Part of a small language model's weights: LayerNorm before each block, a variant of Muon for these matrices.
MLP neurons of a small language model. Each row is named by its layer, matrix (gate and up: input weights) and neuron, and shows model dimensions 0-127. Each number is 500 + 40 x the weight over its row's rms, rounded and kept within 0 to 999. Numbers have three digits each. A neuron's up and down rows have the sign that makes its largest values positive.
After each neuron's rows, "fires in" lists the words (lower case) most often at its 100 highest values on Wikipedia text that the model never trained on.

L4.gate522:480551479494497439487447512501511459495430438513501486512555499581485520474521560510453460474510528460532474526512493468517492468543465470448531453538512546509488462464535557463504482419492540487442510455517578505518448508425485529492493504502541452508520493510463536559503484491450512573522567470481535438552535521491478495439472429513583495470473540440538515498508566537526506506509
L4.up522:511529537457507427476487474395422464520501462471525508535510559497487553459519580535485508437463517541554510468492487572460394500498489527462460444507506466487512427461522498460477466529501536541466524489513511529494414525456473543494473443569512476504528562466472471517491451541436502557462534514503528538499526543521347528505520561491502498524477538509484504617517438454472472483505
fires in: "by", "on"

L2.gate263:475444523489474497461471562495467424450473479533520569528534514539525492515475466540542506464475517469570449552424573556441517485555541503480448491536506536455561530441505513522463454528517541502511537518503510497528460549451488552502517562550489490502520546465508400469503444537480509539521430451513506465561559476529488532500478455502503567536575485474466507456566531600453465581548
L2.up263:532455603483489500522495559626512491484522532546484528532576507527523521516559471452468449472430469577486486545547553474448492537380481483504426424490467554507575543515546483593493484497494583535506506512499455465485478499478531489551533534489562523518485549542537453492441419505521537512525509540494440481473526523494483562511487482489461554485497457458461542542463545602477501476520
fires in: "to"

L7.gate499:523457536476553579521493526465553596441521499547559477516540426472552532509531491520495504513546525526456461493527567442513489503576524534489435486519470452448565510473545482446449485493559495499536516469474475490471470516504482435544498522510485514557520500445516517538484473427503458446515463530450509531411494601476556445395471528480534599472476495445547536495459456574532445473563
L7.up499:560569392536567484561534467580463452436467575533538500517549474551545492491519508492465476520432491478531569514484500506490507521487524475422506523428461444487508421475521501462501544517484534474492531522523473513463516525492489432528499527426507543511545473575540513534455540573488484513563504458480444487572448519466458478463536548469532483526469493444531492444573485492589481541453
fires in: "be", "not", "and", "are"

L4.gate220:486497553534383531443490482518425516481470542608472485531497491516504569459470447482413512512497525536529547546544493514419502496548480566486572498446494527410509541541562507562517490496527512486508485505521422536534507521529531467517469474498474559519514535454477558477416481503492472516486470492571501530436443444474538488466491450488561506444454462495456528488485427553541530474453
L4.up220:529490503458548499548526509546436461491384465539501455503437574518529526472466478518524447514576536515570543514541528518432486487524492561472483525546502545548435502519557446416473529470488556527482492458527497535435507457593461428520479482498422540508403530497504523491505494562470511512496484473557513514441509467500501473491490457526473587520433503489520518510513551514608535477462
fires in: "of", "that", "wrote", "described", "founded"

L2.gate366:511534410534541460592461464493564449521499443539516498482450483456511557462472573506549499542506615499584446583503536511468526436529446502483566598427479492490452507498544428494547460499511473521455482516435480532486455551520464492441463499505475560461466504569481550550492544510571502554460393496519529524519457540542479505499546437532510489474505539494542474452436537443504442501538
L2.up366:528533432504509469572489541517513416487540490519488501498519480579462403577516451525460463502526468490558496460428581430532458553487500496485499566407472441480465522545497453467464464435536533502506482485478507610448509569403568480460497469497498574455541564498510498505497517442552516459500457554525495546496531451537518521514495475489561495458477525464500478520495530470576484451580
fires in: "of", "his"

L4.gate530:479456430536527493460564480547518583526514494506519400457494566501497542517492462550469500458569471462431478487505470495507499558537567478544497504476551433410521505568502470489511502523502451454485563456487428540441498457448513425479583527450519486527436531549520503518544434506498493504538536488537496435412466566497432492513471493492506560521513490497531535497523663497458469508461
L4.up530:531451503586394573463440496460520427473479523474461424435483480445459478528506482548443522429554438432476467475471500550511557537476510527488537531500498566479475473444448522466542543513477429506568496517539479558502521519508562531500405489551429519496477486537490572482522559496528559486573495530420509482499537545509455470532575579478508538483519499524440480483492487443510449453452
fires in: "were", "as", "was", "are", "had"

L2.gate469:517479414522435502524472525513442540473492505501490495467453517472456437525441486548526495472477523437497474483531452505473491435502584454494505468474531537527597564515545476454536498509503595418465472491483537470482478555612499515541447454499484443527491470474492539527546537460488488472472465498487611484481507487526528523458595507434516524423560481501523579430513575473576443493460
L2.up469:509472478511445559494493517501484458532518493525528497534459508456404606472455420589472498485548567502589579489517448469438469487507415530534457492479524478422492535566443566497539519423527480485496488476511521506567504504423531517458529499472479524501491496444550534456485465465501479557467455449538491447534519574558458488477467460496521467457569510523556487519538561462564539506484
fires in: "on", "is", "after", "via", "time"

L2.gate148:538525511503528507454504452578401496492473465461437511486448495479494487524445507503465519563466460489512499513567480561484548569520518530479473512484559495456521477456531441486482411436453471490506534546511525480468500457433453493531550508520508431492495469596444459527495476464502478493557567468513512535501454491534524579548457501542512489517509529499530470485565498492500588498473
L2.up148:482503499478476456465525482530469466496430478437492552477455483464478487451464510515527508559471433520469517486532472545491504485568550468508497528528511533519517489534566529511521477499487531514475474521499559463494553411525506543507501536527555505444439469560458500508466519441543503481515547487524596486595512510540527505480494525546523538478518504468498499436550497469486505483503
fires in: "by", "at", "from", "place", "name"

L4.gate110:528529493544512496587544456481480519472456527433477520484451500468498509537437518513522575540555546538484470496503527543480482550482453500479448527457520524446493417453582453469552459455530438468524519443431462386495507478464561504532511493498476469488518498496484537602525483406463571473543509510556514472469494578522553499462530521538550490465466551447532533472580569477507470432514
L4.up110:503513475462496488548412543424463505441481488446408443484481511597543534498488548438537510378499462443465482450496511488458484526527561475542545488530480465453570443505462540543493491536586500479470506548499498480476451577525427561469449536521396493470461438493456466508476536495521501530529438430475528511521483552543512554449519471551541557486463491476526509500498417510483468483536
fires in: "that", "from", "who", "born", "which"

L2.gate69:549458480504509544496478519547541561511468510495483465420478453490485487476527490532540494492566483521491502478403557536469520477532540519446411518486485584445526515432554452513460447539463498451498488549557488485509549532469476498440568536492580530553459510427504477460560536432480477491464519468498525573517520494493501511490539523528485533538442523455541517532501525467459478510444
L2.up69:452495544544481388504494482556559419520496450548550513466499521518468441552547513521526518501509464522503436476492449473521496586453502502480513521511487509510533493492518491522531458513478466475544535564514470566537498440449447471538454510440553472510581473559464537583521446525499567529482530501564398566522463568444524522504483468448471480578529472511534494545544514557492523500544
fires in: "was", "is"

L4.gate335:540568432551500555475556502478487499484540490553475482535541531545499498465474472486472513482512513518517497533485444489531504542445513536514503554535451522544496492447477512391552557451547518478463524463561428501484459460482488462507523476542574465446589488516517486453548506453516471445521551505410511416513461530523568521451499490491468445504540515500441519518562506517569443550518
L4.up335:566504534469536478520510466542435380538523511518492483465427506461522501496476556455496462422507508543473508460464514504502462547529539436491491413492501541493583462554491487495528551494464465488544520523510527489566540563535429520438444507541515506479506526523420489575437509448528511559535505451495579507543475438493454516547471510544493491541499610488468450507485530471457491514521
fires in: "by", "in"

L5.gate611:472500509521520455471512457503579542512534465517524572530480542451533586511500545475516449451498573533462418469449589520534528480499463497448526516442420493534491534564506600524580510539511515438545491484539538505432571472536446481578490437474473390527507570513496468513463470460506449526478517503522521527426479585501533554464539460485411575536484524450488439403501428526464476505525
L5.up611:527509517506557512500520549529523485505456476546456553586507513472563519559510530521482470483484539480534454484503589468503605450468484475490548456498472541449510499455473532504487532451525417444531504421507515537447519526497492457524522433501521439570521573517459451546455458464516455504494523508514451472509547506501544521545489489495541539546493472453451503503459565519509546496525
fires in: "a", "well", "of", "far", "to", "part"

L2.gate237:522485509505491492515482547538536519407539502496597471517491517463544536466524543429556451487435438503437466474489449490523456460529438468475490505542485522529581533450519531475490540463422594532519528586484500460485531484533531429498512490540562520526455551525491535476471542449525463538515484470492513424561506530497475506559507493505469504438575481474544533526459574473564536473461
L2.up237:516524516461499460511517457520512569444465559534487531500401518415466523446531527520558469579574572453539528590509528532527545475562430478487471457445445444510534525483555525486487525426437532527461538481518546506496567497460526474528489551515478479516471533503525509484464488470529409557559482545474428444509465519460479514537479476462541509496493511438535545451401530448560489509504
fires in: "on", "from", "after", "to", "until"

L2.gate293:453495585494521530509457399492492437454510560483577508566473513486520519439504455548441449520499544485544561552405525467517515443559524426453512543494555494486492519500454466547458551500506474536422512472502539546455501525505508474563470504467530596407477557508508433538505540458574436495541528512476522439454498515439540535479537513493514507522503410438532555514514500454501482515501
L2.up293:486443545458530546526504522563540492476459524524465446482481538485551523525488505567485479564505488543544441515534557495531508427556432532522493501493458560485460497494477469479393482405485486491475477517508479531583457460472542465512438525533522500586539491456523519547548420504468436565488456514494469476522478499520505566490455463536496477576421510469534589506448498502507504469480
fires in: "from", "in"

L2.gate197:492435530447525543482403490402409486535464518539486558512516461502429447488460431511438533582458521492472484456509581488609543480514509501482511526543507521525501469458452501444492523484529500527484479449517504509506476437431494462522530432472485523456529454518495537505473512560468530491528517532518533518521502570523508474461546438487569555528495500522449556499489520533481559578511
L2.up197:577495510446517507513474526477472493509443516460469620511521487530432490470542468609520545449476473493590480481463545434574518488481482448441507567432457572538583501508426457484512482464436527436512471451531496501462508466489528497544492487549489492512540438483491493457505540548519535535558535549482508476530535568453497445450563457450472535503541566503481484500589507490538513470533
fires in: "it", "them"

L2.gate18:522471490482502447504522496499471464511520536534516463476482504542490524516485456511492494592497410504471466518476460500553557544466512471526454539490526461503442501517478532511473526491584520458454494487453499471475448482471552499553582498451535505509515491489432451437477587621569469420628502477579471455450483562508489551437465460500524519523501518425518474478478510493449533528487
L2.up18:517485457524474437472465479522508484515393528562519475484486541503532500497493461553466527490461498513489501492464380467500502493495513533483530584558481459526451482518437540522495549531559455507543519504518500602585506513506481493422533526449513508504556481530484533486663487517506522468541447447484492502435537453517425550509446503556472444491584478470500531593565380503469509497483
fires in: "for", "first", "as"

L2.gate320:472584472582466502504442486547566577485482522574525441516501451609555469505446476439555529497477474507529556415520511519457480471509488539545503498454415528507432464487478524555495481499478498489516526518470434576498514527521457474532455531473519489453552521514503498493495525460481536535499560483519537535508531547480483492532550498523441448543480427490518543486506488530512564492528
L2.up320:537565457561475463468516493485471503535440453454469510592478535520416589500536512503487465504417524534532559505549475517576462442523505607487461509464537499525611494507424486458475541478469468467481553520534473494501453535476507423485474435463443560483552507484436486465444516469523589511495466503507543479483508448482471511449502558567518442460514527553560490462538585502518505476518
fires in: "that", "be"

L5.gate428:482534496526484524541544520466510545508450463523542480486502537480488438517516474473551529592542547553550513494554446456550499484503479534549496535468440499560539563455487445520444522532474472403453475457522430510505471551553598499520512520507538477492437513550529459479481545522525496503483510444519458490475529522511475471488501422549522461507534524457490521480493552474504520503499
L5.up428:517463522548534479497503466466502500505450565506568507493416526532533476517496401580526498485531496598484442461516537514469490505593479492524505501481542529540562502485487473548488474487446514556533513452537520477484527508478456525473531518478423494539448468535497524548468522458442538579483555498518486468463450491577457570496432487475467463479547489503566495559462517529540514521432
fires in: "that", "the", "for", "of"

L2.gate673:599459557456488514550490516550503495510485506466515565434491472472535537491458507508385497560497523539497539481529477493457454468513549472548486544521467447474483523558515466469449525457541500479506546466617565520473502487509481427423522454448476482439480488524506476471503483428504543494480475537515460581479546492595418595547454463473522495582456518512455516509486502454426519481423
L2.up673:533486527484467471524559468520498437553500488500509550514495487458467535520466557524458543492467510442489501587406489477527511456524556489591484507563482531519521472490417472567550487479477489496555519489529463459456499535529571507474503553463527451475497498488458508504457530543446489385502504436490554521448530508482440449527530443474462483530560558524449480422483517459481511565478
fires in: "as", "name", "named"

L4.gate136:479484411551511550525463587495440562527503511509500502580501561437518462444501482514463585527514441447517530504460514468514544510510560521537502518526518576477480511341512490451477492529468515529507495471492537431552594495530440485492412495482518471483514496484540511550545495567533472491502479472554540471516459470497542441509536468492477542518510535545478541516568479457479465454573
L4.up136:423461565497555421487525462516486496485493462474518470525488441548482543520494519518512518517463550502499562516511469399472509538490454435479530460490505525463563557514556541549534473479439469516450496528470525491462467519470516540482506496498468496504468489525493476506518556445442447509561484522463429503537509445455528539549466470518504513508516458550452459476466443556497477487520
fires in: "to", "from"

L2.gate6:469542413571453430521559435490499480494528491493523419515506495543511492491492418488484445528451433480502494480502529600521502420465531535495500555527487506516443483468441471506494535486537458509554554505612485464527475486526509466461522515492562455520521537447475477521551472497460509394546511434534486480513422512473514564551507400542485529474512490573511524547491521581535493504504
L2.up6:478437506568491521530553545451534461546489455504487547483534414492510528497487467604485495454480509558502530525482500556533539527500512502521379492505597457578471450470461496484506535586547501489504471477527409493543478458484466444513580494545471535516455523520535496478404488505477465441490527553562525558503460540524471533486501477431523474505515583459528514503473560590452511545509
fires in: "first", "the", "record", "highest", "that", "a"

L2.gate334:446565494530518422545478487434452573475437476504445583529499475516475498526452392506430505514560429525572546529517575433509502476593535511531565441482513521549429469484475496474510501419539456550538502476525514458551465481430476493416509435544538533477535542442582536466492467464526495533558505467494515474491497572480508480509512457485518487512506483491547439469575491524523524505533
L2.up334:452522504466545487504474447544461528473490551484478543503536486444509535570471455552563577544516481437424538485470537394515506541499442458454536467520422511491456485462443507423521421527557554508535473539519512416502530475534420521439489508488480475559446456460572456541399508514593458538503552517506522513552505506545469623520534430548538516497549518507484503540513474481547486503512
fires in: "this", "it", "which"

L7.gate496:491502476452529530505539445539554547507473444525514570519510475551502530416440489582480448543407470464481538554414523470512476520524433524500465571500494525423560422579494527558541499558380497473516505473479506499455417483470411481497498541523510442463519541452565444495521485492584446471541518504531471516417464502458533513495507486565503548469472516506552483495578483514599481477506
L7.up496:466493459508451538482554530554504576508464483511524459427479495506502498477440528481505539494505557469399464516519475450490482531509539497432542540556545554460497517546470462514528485535510464526474468450529500545493494463485550482562538531486567443463489533498494432493570531554504497575521498418498473467441536528481540502494522510531521579482449460435480537526507476491507513427481
fires in: "to", "i", "would", "t", "we", "you"

L4.gate664:514513581525421600512402467463484507487522492561539524463513539532453537519572552493460442559499499498551469509458485551526531534471492538563504556464501482426513444482510502514470532474500512560556545444542486464480492554532487589473459537510498538461464548404544464492495487528516483489476486581469496507484544492411460509512512439478542524469526498560484447483504408496484474575496
L4.up664:560507558509460497508448548487498508499492531546520404400525537600455471527530589471507451477492473494514584577499473543533445506486499522460542480498471565482455550569519515561547509538463495424456513524505449469512495525540454556479501487550541449490515506470501471402517484449484501464514526435501514515545547470507484514475488529490497590485493492464474504573496492439527524527568
fires in: "to"

L7.gate387:484471455521510513502490400561486523529536557481508471499488428513474524525545509500488463541472558441462462491527470535456486490533480519518485498543499469510529486483507543460486521502542545517473445542495512555514466520467474479492513556548491469500508518499521584462551518547497486479502492484468491505409502552548543472524425434471554506507445495543471532513533460476436497551462
L7.up387:527539516498455584461540507560413469576475562491460511468502497458514513532458474550507470530530525499556465490459443593459527479444520465507410492473478535520594535498474552482473500492510462481570471560502454472464448459479474495473523504587521466515554475415503463558535508456541445485521508524469488501478512498527506481491510464528535567445548566536539555524553448494424565534502
fires in: "as", "became", "now", "was", "also"

L7.gate206:575527463493540505455522521426508501480490533502497434479524463482559530542498439552502450497497527484577542504445552541514527572529500463510464498484550535490503466435504465517600442352518482451491554488542509481488504503479464520574483534553456470514499425467541453540514520544509540527456445469475493502522471608462555432439481522483573497476502499505527449525517486423474493480536
L7.up206:500545516552509418473482500508524465501500496482441414475560524543518569489513545464489468474493530563471555547453522503499537491499528473506504475447531466443577467521543527498461497496460491517472550498456485473481404506448473553536518478572541539429529559529479526482488496555536409458512517538481519556537508516506478458454540414454483448412545553537480486511513575578447478416549
fires in: "and", "are", "to", "is"

L4.gate627:437522511483450496498555438458545551518473441456519507475553481490488458513451498494437522468463530471474506467477530449516455517547485498441532514468525497571407543442481499506517470517578476536551546541497536520506551578490482549408494460448461435484494458462464507485521463497456558504504547545531567541512479511544570575460477514518461490521557465482564555472542529500544488444425
L4.up627:546496478537479584537477480460485487489443525518507488455543567469541600464534470543494469435497432553514443439426528455564539565538491554484499429550458409556477462484488474519490523480523516485500536544456523512506498499484502479572514543472523519469483521464440540495444486527513523400528453523458536511493487533514494600446499400538502469476475525371491532544487433485465409502493
fires in: "by", "that", "between", "the"

L5.gate597:527561508503495600440497554472504557482499491559460509567557464499487465514516516453477505449560435535528547521539457480443488483437556528544507458533517523519511592556560457526437575395395473410497470562488552430510467519457533503494492496526512525576526497521479490435447464433529516540528534431559496526440491514527530471521400557502508539527507533469525504540500519459521439437521
L5.up597:475545525462469497461473479493486530435519491506544498471436487542568421471548534509564448473468403530490539487533451530495518459433623523561594430548474517536496522453483500502463546513476473503480477491511538466441470455489463536495508440488602488466521479469538479537579448519531531515559548511495513600479538472464573523493440382469564487516475498461520495567522448484499485482471
fires in: "a", "professional", "an", "is", "american", "former"

L4.gate99:553539426508473529540574473533551511502442484486528562525524556513612474471470587487467552397515532476504458467519603548420535561521405414522501479464490508517465455456504527529528416442516489521534483527465444499471452481490563474444542520491504473543508529520530500587481442542487448592453540535517489464498527535541593522500509492536510493474481538460465471512581517468489452470448
L4.up99:474532473516455437501527539488481514537544480428534564534518444464448535520571504535478522527508489487619462572469514498472517472502491497483495473477517510512565494558503392512501529442476468558543493452522500495577539464467488544466436514541427511507470428517494501528456467450506524487508496535423525461499455550554533476462514481529560551516537503504438499489511528544545489467550
fires in: "it", "she", "he", "they", "that", "band"

L4.gate23:536477536533474488512484504495414534496484492554538483503471501485444555484459427537452541533461441459554502438507497465522468485545489512500533437468464475585465555556554542527529543448483512434494550502559481516499520509484534495537543426470489540547441482498524446541513484439568485539510426486519562511462539481501460491459527441459461466469473475500520470503462455515569585469508
L4.up23:454483490503435536541518527503545501584455520512644512412515534488480497558523556511514534529509561507495469470480514520457445534488475525537451458497508487493522533499551475458452455447509561538564503568417521538459516484478444479541403578489521541453411462554520516426554562559505534478497512539456539504529464473527496513449464529557493510499430480504551540548513530489481515509487
fires in: "for", "of", "a", "the", "in", "one"

L5.gate331:486479476442383538459501516463513496503556459490461546469491575505483500446497471510491507382449484519558519520495451470494461503493539529480548413387549522490512506489488592429510526496539481525505472490490495510518509551462465543497495510477496467498526478476594448428540437497490482581416508497529489564493449478575621527514538456507502525477503495477450458559513539534502455478492
L5.up331:536498500553541455481530473506431414505465487509521521484562518523533531557573470483455488497413484459527518473444467558566501446551495477502480553531464484556480497491490524449478595535396576530559584533463531502545489476520474502438497585529544471502524538483507495440524525541452505424483461445426511500475514450462447509548513519513458480507569563525460544447469449494513525470569
fires in: "in", "on"

L5.gate301:466464501525474446475447500478531500439510494531500456559508511522493511567487503522498462464430511483512439466531430542448524503567483468504490457575471479537544488579479482494374519422414529423501544504520457444542549516435548593524491455439520501504563543535512456552503498526539447473537512495539482470551542520490506579497494477525540471508451568461463526496572567511478539523486
L5.up301:450476487474507488515463520463489505456468488462501481527517569516557476567532471543396539469471472572535474499500462521558446544476466537466450480610436474466457588470496531494546521450501510547538439505479513481460504464503504483430524493461463430436447510554456518526527519545543446484566531533524544490505519479455527582398484531402557472494472527526476535565448493519479392519486
fires in: "as", "in", "than", "atp", "with"

L4.gate30:467548494469467511496529506489478453542471478483516516503526504473541484453447487478541455521510491472526512497512446498458516474538546564442529511501504476529463407531485447520452548418525521493430505465481482545451473544491528470523492444531499424477503452496494556508462482472537524536537547615517499498486545465508499581513488465482491463465590447454507466525528510492507471485561
L4.up30:547439519539475543578413442482466499467467533528538476492431533451493490568566449547538520507439439529543542455541463507506498555531487465545514486448431474579535538515507539501571465478553523489463475572512458522523535461525547483543549509462539500545511479454509510528422483478454514486425436477491515491532512377506529470492500479485461523451489413454485479456471431505583514492454
fires in: "by", "for"

L5.gate41:505522506585559556416450486495470453508532512477478451405511573504528483536471534463527455477519529554459508524464518497568441550494521466405534495620480465496484534546554507522416442478476522541506477491499469523472482535550450461379490538537526513474511537473494505515564479504471476462458445501512523538417452489554542490487545505479519525521471472485514493513524542538561566496568
L5.up41:472484549442467585484408457552492542484534515438509473565443482552556468457418500507484440510511528498550450478471528504539518504528549500459533428502492453530529475497540597525547467492457474572455479500396467493480486484465422476498447447482476477497473513491553495517497523475461552490560428540451455451462465524539473491530447517504488536497493508475573525556512548475401493527507
fires in: "her", "his", "them", "sylt", "him"

L7.gate24:488488491506482546498531509482489497513446510566493430494510567494484505467513545519532466507479458520517471521479472529599488484429478455546555619500496488378530450500531476460524540492444491502481492504505554459498428488507465488553441611499526500510481547462487474533479563517521537488535442467456488492557549506523439442444500539560481539542430450465464502515591574494452532529504
L7.up24:506467500449495534463541501491519501494492514536537503521588594540478522496596530506510516460507446478534439541513492570418447538569465440565428482509461506523554486460522469491512525548530551434531481541524505525474566509507510429524460479541495551489549445497508538511477423497480469426532511442467531553405543461573435511538373504580499529427555461549432546523484477468467476441561
fires in: "as", "are", "be", "when", "not"

L5.gate485:480513539440478587468492522484521571510543475500530484505460495511480503495551479468562533431543519500449452530403492444509484508514535611483529515389505481519500507493553463531505499530410577446440522474545573467420438534471519496490446478404494479484488509574402418483517475470509437507579538535446476531482502534518438481465532476500448580446468539429565505488465486484502507514524
L5.up485:463508563468409568445539525431432464515491521513518499462467458546446446527483501547526504410464593508430481496536494542575578419507484459546511526471552466535546548439454494435479554445493487499550502473512478475552526438498465572555465456447502470492489492544560492430440490490500540417449516539472452443505519519507482525516464444550473526484535466464509545522504516505544539516434
fires in: "two", "four", "a", "three", "five", "to"

L5.gate693:572469480543439476522541474533540442502559471519448528472540525531473510509499482466534497506521451454491401521477545544527464577559496461483540501439480557505486481489583413496492533519514430535527506462519526465536514585451446520520439538552550421552482485474601523470537472490503541495532388491536543519520476512460548518497556473495468501548482437438520508473513495449486492456515
L5.up693:467427487468497411449489501464483484527549522542458563525534475544458476498470439504526488490541481494517417502497539481505391566522511526459494536461541494535485520539575557508465504517486471560560460511542517537491500552497509454487485541502507421456459471442500564524524498543506557468506498508529530481579491504471546434515451516504521514495477454531498453482554465509482576456474
fires in: "of", "the", "on", "his", "under"

L2.gate188:462524423522537536477491473548482476550492522473464527511541533571545484456482463502479548490544491524480433493519589499517470549424484463461501503525432577536453518490569432443585449451475511446529518515446543543465468501529533540474521520525466481510494453506537506516465576486404475480455478503496525481587540547545477528457483454524486498536465539512396533533558520463464508429499
L2.up188:555469539547464461493512545455453577471493543481502447491504523501580522482502462574496513475546464579480529487389460449537563561444526495462406476477516612506484494491537512509549451525428476472542508479499523454429510502486588458468533514486504447489426490476435461523620477539454544531507597581466551546513513493481487542437475541535498536484530520457557538441573434469489548495468
fires in: "has", "had", "were", "there", "consists", "was"

L5.gate522:484531493516432511532472508555422485517592483502513498536476557531443522485550537544533420466537446506519546528585540526524496486501463446508525503502557526495525495519485469527488499552525500482527442476506497505523456468432474497498506534516530514485499460422486498504583644436582532487503553479435470511515513499560433444459406550536553467478486526482518453442529452485456394518472
L5.up522:535583420500529548503487600502516439477530519512569494515546434417507444553492471484534439491517516481507595489510514481533441488486543531529541490477521457481480451529574538440506543490497523538531459461477373548478450482481481504520521535540494549462603549514505500538575541520508465519535437464542437541537565429495487557463466507520469540446502479490505483549460460530449444450481
fires in: "one", "also", "was", "only"

L7.gate495:473528491448496473494485401526491422546491466495478504448462539511571595482492516488570511504534513493508555455479436523523494497519470487461536529446464546470506480513562507524521415503519490508479475478438450467517419532510460533469510487511547470496535527560514504502510520459469434458504420525544465528533449459496514462492580471501552435532476519464437497526542486496446543438474
L7.up495:452484467491442500517492507489486518533432507401509518534433500485485430546464407549615521514520527411521463524477427527489483519506507518461531539506509518523465560547479531506568610505558468574510533518471491583503506526524502500512506502464458523458488572458513547472483526499465514456549475489476561479504472530479496536547533434475428506484486474525446480444464514540531477574590
fires in: "s", "his", "her"

L7.gate585:536464382491467482535544524518553512488608526530511555481417458557509526535564512479523514537490443503516481503497466356534545532486510522478518497457565513568432441529477491498459480518533500538441493468493543518612522441460463475482509551472513532500541459593513571456523504457570501468529531510514465479505486464469477421530448531540484562551501519517471445463499539491531476529553
L7.up585:481514503540439536498492464431474482487511455419528472560515588544524496598488494433540431458534463550578521519478464558530543544506489518517522525490573520452467518535533504443538429534455481474485474588563485579504543449507533531530483535515535489521464400494515510438494550545510468458522544491460519512481541592487613438477522545528493515483520495558463472522445513545454455409459
fires in: "was", "been", "were"

L4.gate63:513519498493493509495419476492500504517502473572513507481526532456527507488434469460540541447513569537486496494439525514554494522555475485489482516513497547531495489532510465495472333496504456489508544515489498561440513452532478412522469584445440522548529570584523469457522487382458549520483564485559505475516502454504510447483527455487498460475553539539492464536476500488556501467486
L4.up63:500527462493499506552541465518529544517537577420454586456487508490495469429455518505469496480443514468440472465442528476485582493530529469585538457505444500510448520508496490488486491484573515566526449452551468568446598507522492466488523536485505441456394443499469544557500548519551509487564483514489499516529564514479510506559526477470426449556567415530462529465526547494528511535527
fires in: "his", "its", "from", "year", "group", "their"

L2.gate691:498507547486467510528486546488454477475473517507463529574518459489513520483492484528510510447568478544577498485525467464471455467575507524543512430570523447555496452517490482500470499463489481541438521505504485496519474507399464513508466513431530486488538538462495554442518483525489460428570586464471462526523527453484491526456513437440468489582501572557489511443534494509486615476476
L2.up691:593472520469405466567491486533510473505529498464481495464504493481534526504458446512541516495509503451495549455507460516510475531447486524538534434482487521501492487516431515494524504503471515466539516489430510496471495551467503555539474480479554541555466467452507548496466493496532489456484553563468590454506525400509444550463526498507484476537532528532468461489531572554532522470560
fires in: "them", "both", "as", "either", "each", "himself"

L5.gate618:545448573418477533547533536506396497510448501541544534535533597533427500481506412522471447542444526515454477475528441483463483464496480463516565510536503439509486434432537513503488503534457489533483509496548499509399544544507483498477583489487508474531538510484491573516490481497520464525520542543492511544463504486552483503501435519515505519506572466470466479443472501543523438493515
L5.up618:509457532481600525561468540536451501528493453482493525453511579567449499510461459547478517527480451520557431507520503428432467549524514514443540538468534532474440516435526470538540495497479473485500458429467496566474475532511515495484529483587489549427499465537502451488571513493420449492506519388518531466473574463511526512426487493522528538403503483442464518543551489454479498429489
fires in: "the", "to", "seeking", "leads"

L4.gate395:509461530439567472433455498569537535536470520492471450515485498539509494503546509517553532494438517591524578487554507449507576439547517596585557480508434495509539439494522492499496506496531509520526470512524514539430502476523432529558552570516454497505510522500506477520505547494515461483488408507461424517490522458464514451450473489502470515453414445497549473488455509540492529534476
L4.up395:557478521503555553562444509448561512533480507516528454535453518475539486529498476503514507531506600580475555499493534407499478455551572477513481432447509508518488508508471527571451589515527507459483460510547442507474502470460528443483518482444527556473548514558459539519463532543552480549526562540538454443421540514488445502471402508531480497459487523437531503399476507554447491509413
fires in: "and", "or", "for"